config = dict(
    d_model=192,
    norm_eps=1e-06,
    qk_norm=True,
    beta2=0.99,
    warmup_steps=233,
)
MLP neurons of a small language model. Each row is named by its layer, matrix (down: output weights) and neuron, and shows model dimensions 32-127. Each number is 128 + 24 x the weight over its row's rms, rounded and kept within 0 to 255. Numbers have three digits each.
A block is one neuron, or neurons of one layer that tend to fire together. After each block is what it responds to, as a language model described it from the Wikipedia text at the highest values.

L10.down23:132147112143143139122119130118115108168128114127136105129105120153142125077090161175137144159117163155146114152150120119137132165172135135167132128124126159176167141140132136139131078149152166111175101133163089120103107152127146143147083106133141127123153100114070137142127091113083139136
L10.down57:145128108108095134135155115074129123115129137125135131118118159131165122126126158113118100136121124099132115080150125114159073139087117132104123126101153140136097154146153152156092103141167148116119157163138145122143132168118129083097172119143101171133173157106125153123093122132130146158
L10.down143:116120124149131101066140126092155131143099111094141151128131136153111157139145181177098118101160076143102126147111116147146124122137157165135097133134159119121124094102112141112096115113134123116125153128170117091130139145153120136132161169082083101148117144130133128107138119161145110105
L10.down206:148115107126092118141139090160139079128116114100148112098141139145110155160084145148125128097159105164121096145146122136126104131119115163150113124124134098127113119117148136169107148094137127135106088115108132093116103145081167101158183139163150148136147142122127112090084139143147095174
L10.down304:075127089124182141139110126101156155142149117129167138116138132127168125156147111106167107126100123159140145109131151124147133160088165141106132114124083193120132113100139102139123084127105100135144119131102133134142134134113127149131115100103111113147096116097152179108136134120075121115
L10.down320:123149145149140164062088118128121125166080121173119136101173128126145160096145110137107153132105096101140136097129163142142134100092145123117109136126111144141104103123110098163129118122144115133118119143136098139128098138126105097099142127131114104138125172156129129145105175173157127078
L10.down337:120150119118126126137117140131135136138124137136135126100137121101122126112118139132125123124106113156137123123122121129135121115129125133126127111125143115144114138110124114119130134139111133115149115118114124106132133112150132125124113123136102124120139127126141138124122140126172131102
L10.down434:114157135120155134162109127142159125140129139118141101152123142124109127127089157088127123119136121140135093151114150130163108149107075136121132086140166116103128135166097141106140112124113157110114126101125124128182120128155116100166159131148137092117162158123142089170136151106150135139
L10.down460:106150085113138146082096144128145126129166163111137097149129103091162102142107116097174152106139091141131109137092097087132137118132117160152127143162143126172135124118103150131139124122164121159093101120206133116128156164179103107115124125101106133094166157104142133115159160116135135114
L10.down489:169150100157127122085121137133161115124149119117129133114128111126156120110131186071128125181162100107124115121121111162082131155104126131160113111154121127146115103124118125113127176128147108082118125062134155146176139124083107104118115145096110148154182152139103145107157124131158167130
L10.down508:169135171172137101126119159128125117134126142130114120124125086131117122159146148134133135128104066134125108106122111131147098096117126154098100142110141092078140150132122117110128125117166093169095057116125142133151155117144141164145152138115140101139148122091138097111139119101106125136
L10.down664:138129093121152114141096160125179165111112147153085130137153148106112110110099148145099128156129121103126154154119138114143121137103111115144088092155148148118110115121147119142149101117088093115146142132157134124107092133115141097142160122118129144139097162128121140093124095125122108114
L10.down741:088126140138095086156136113122229112102125133121114121192134143132152101142121140128160141106133097135155159113106145158141129142147125101127143112133123100135133133100173117129171116122128149102153111120119139119150132130091126149174132131107055158077183167124172102105120088177162114113
L10.down746:156097091141079114118108090109134157167098163120144100132136106155130152133133162146124130124114081164132092101119138132119110137125116128143081101121135122151133118119121088168155095133131155130083165112142149125160123130131137074170120116120131142131154146091108141120128167146152111127
L10.down749:121136140104141092132112083127134093159145166151133097128116145158177110150179115122158109131156149116129125095146162162123129166139111126151138105149164127144162117113105094123148131136149165116138139095127125104135119152102115126125115128119140098123156158113117114104144151117146137111
L10.down757:100126134136130123160128117099191146142138094118091134140129120142096117139162100133101142146110110148117135125137126104081137150119076166128133150093128128078124150176137120134069115145129129114149148114141149087117159120167096122141098147135163143088115100165064075120161159118153155157
Description: Wikipedia structural markup. Line breaks after "= Title =" article headers, and first words of section headings or table header cells, e.g. Peak, Best, Season, career.

L10.down20:103083095173154152136117117101121103187104152108161125143090144127115155126161156116132116131114149121151135139108144144138116158161116120117115162163095133123146144122099099126120092082112137095120159155134099118141107100169134127146149123093105092107138145136100150134097149089115109041
L10.down83:099116123110114128149156116150111143103103117117122150140079152093175104136149135093094108142153119137085147142123121128152142166119095090104112132100098136105107137118126070113105148118159150191153149164105152132105123081092089132184145120123133141087109085162162151169160120092189141147
L10.down119:127164162155109144161066122121152096143127110131149127134156095125106099122166113133137100111140140084122133159096154116106134106106135108100105095131138084102127140146108116132121138110120133105139089146073154131116104082114173122157129142178174173144095135121162101169196142144139100151
L10.down163:113142157152116149140102091153158086118087141140145141107090115100130101120174091102141092165138142093108170155126149133131150117110138127103108063125088112135099139104084138105159133102148136125155109126096145111155108113149119091152073167181149119132115131080128107125162135139167120153
L10.down283:120100116153111140128178131084156127127117172111107129116110105096110121121085128103128148130122136161121113153129105132121110101103140093113135154137120150135160119120128107156135150134174135180116124141146185099153115138135125128157093178116145174091120167106176140156139122066098132147
L10.down384:150136177133135102099133155072132167126151117106100149126175121117123112107151107145151199099087114133113150110168071081113112121118136111177151132133125152126140125156116080136121122126064104111092128125144172145061130154151111181131109065091115138130130100129137112142117106138095118104
L10.down387:157148139157132133129134152164101144120127155087117135106108142144166134151154160117123148153161103088116140130121113160115132170119108137118114103133143136146094139085138112082104116116147093155118125142096166155152135111158126091124172181147136119161079121136114149119121103125150099122
L10.down389:147159083128140137163176135138165093105085094100136158136114157148102064132114108108129112114173103092098100089149130102134090109107156116112107119174112136132146160116126149081104127138126111120192128130104138188124142154149130084138075110125185146082120140127179128153148148163106109156
L10.down450:129131142156126140125135143127129127118146112138124157116092108117096094121186090134164127161141116122129133119165137112090120105101120138156163165131178118127096137128074122099141161137120148143175079120089130137122145098083129137150100141128103130143145139152139114137112105110125145131
L10.down492:138115145130120146111169145118125131130100120165089150146136170146105135144127155098104140121145113081126101117145093086157085115134120133153119150120112131110146129100132105141143140131103081113108122150137161165109135137125110138118155031110146142128103093156142087115131123116116136150
L10.down520:143124146131149137153066142133122145141165091102142118102130132111124072138148143115145115115166076118097138107162151156107145074127117109126108165121126142132178164116133168136161135084109105124169126103124145131109132157145127100115130154134102118087108079110082082092131159108158177106
L10.down528:136117083124148142119166131141147108114103126132105135140154147146116123140125172169142106076150138154086125094138166108120097120214152136149156123143091149139163110128108135148177124080112117136166126171110146130131095127144101142153134099148133089157142206129083131120139113109117127161
L10.down622:103158147153103148110130132130148123148097142144129169138143122132107115133079153102163084084160055155129113129148109132129116105179087146098112158121157112162159136149117111126070113096149133156138118124139129111101150094152135146169125125176101119107104108139119142114104145152136128139
L10.down692:114172159144090148100143133111122163123108098129142144126134075158107095153120148140147156149120109123106165149140134099140163137119073124147106111130154134134112100100148134076142119099126135105106138148114160123136104121151125095148078150153129117134113095151126138134165086169101145105
L10.down697:118099133167158107174131115117111153183153152119120148143132096146121143097143126095153109139098137137106086150128126156117071110111137115078150106132149113131139117126131135122126102203157118143122137098147132165148102121122125107112118115185126140136152134120115132142132143099191135132
L10.down725:100095135168147130089140185103157122143112108176138123094105139115131118163130069137121130135115131124122106127123111146143116132116110087134119147114164144120145121118140138145145109103110150159133097163131165119153135097151082134129113132149108097118124121103134139126116125157131163182
Description: Acronym inner letters. Capital letters inside all-caps acronyms and codes, after the first letter, such as the P in CCP, R in LRRS, O in GOP.

L7.down66:099113141154092113127129125124108130109151129136091124139166151140146155073168113126147100127130090136166130128145180159111158105079101126098111094148151107141144118180092127145148120083142121147130119149147146105113147114137084111155166151157115149115110097143129171150138107164136118119
L7.down151:111061108156127152133145110158143134142118125155147136133083165126110176147104112114135146140114140142138104140133133096117124159120097141136099140140142121120146119120137146132146144145155124145140136124104118098188139093147154076126143164134095104148166133118128164118065139102108122136
L7.down321:064136107099139089154164187079117102170110112125113096143158132146129144104162067127154120099114116122207127084081152102132136115103160107086111105139140132158103128166147113136159090146098153145121141131163124146105114108132113131129110142136141148118108098122131159150129106115119099111
L7.down708:112148104134149143154141145157133089156132100152142134108094158134155127113099148131121106134140147138134123171110168140111141149095135080118071107155167135081135151133090133132114142105149154150181117123084122098172159114135141095117106162149158148143104125083131142157114129101118110104
Description: Final digits of numbers. The last digit token of a multi-digit number, mostly in tables just before a | cell break, as in 22,276, 54,817, .427.

L16.down94:115087103131122092115126102090154086158127091128123134095106129132085107147130112121140124105155102120156157169107132136145110114119095164123111121106132107116098148106132144165112119139157147135136112178123112155116122096125136135119155177136150118183107046135060107072106068138145140129
Description: Acronym continuation pieces. Later word pieces inside acronyms, initialisms and alphanumeric codes, such as the ID of UIDAI, the final period of G.A.S., the 40 of SDP40F.

L7.down120:108142133114144109163157108109136143164141091141101159111164120148140163099155153127076119127115111159100096090108144141135117108105119138108115120097157136106157125128152106167122108081142127153118133139102173134101154120156144113111127129101143123097132133088125138123148150121125111127
L7.down373:131130140153131162115146101117123190077141130130080147132156121122144116126142120099134118103117108105120139084147120105137112141103107153095136137135124065089148105115127131124134124149132112112093074094133145164087152106153134178111133117132134150178120206107119119106149160092184156087
L7.down381:105116120146105117144089149118126121142148146121120099167147095130148181113134123141094138150166141146149143121120064118108090149106112136128144123118122105134143143124144117129132109112108137097148138146111125139122159158113127098149130105118110138176118146117163110106147171149147091108
L7.down633:124077140081123101095136126102085171133164137125102138150117143108142113104111124086155123128110121115132131153117134120132136142121129138151145140149118137104119111129144144111108133109172099139162118137138155156125141057115122164124116104128126127166123145115160116111154150124138121132
Description: Article title heading close. Closing = of a Wikipedia title line after an infobox, such as "= Littletown, Arizona =", plus blank lines after tables or title lines, and some first word pieces like magn, comp, cycl.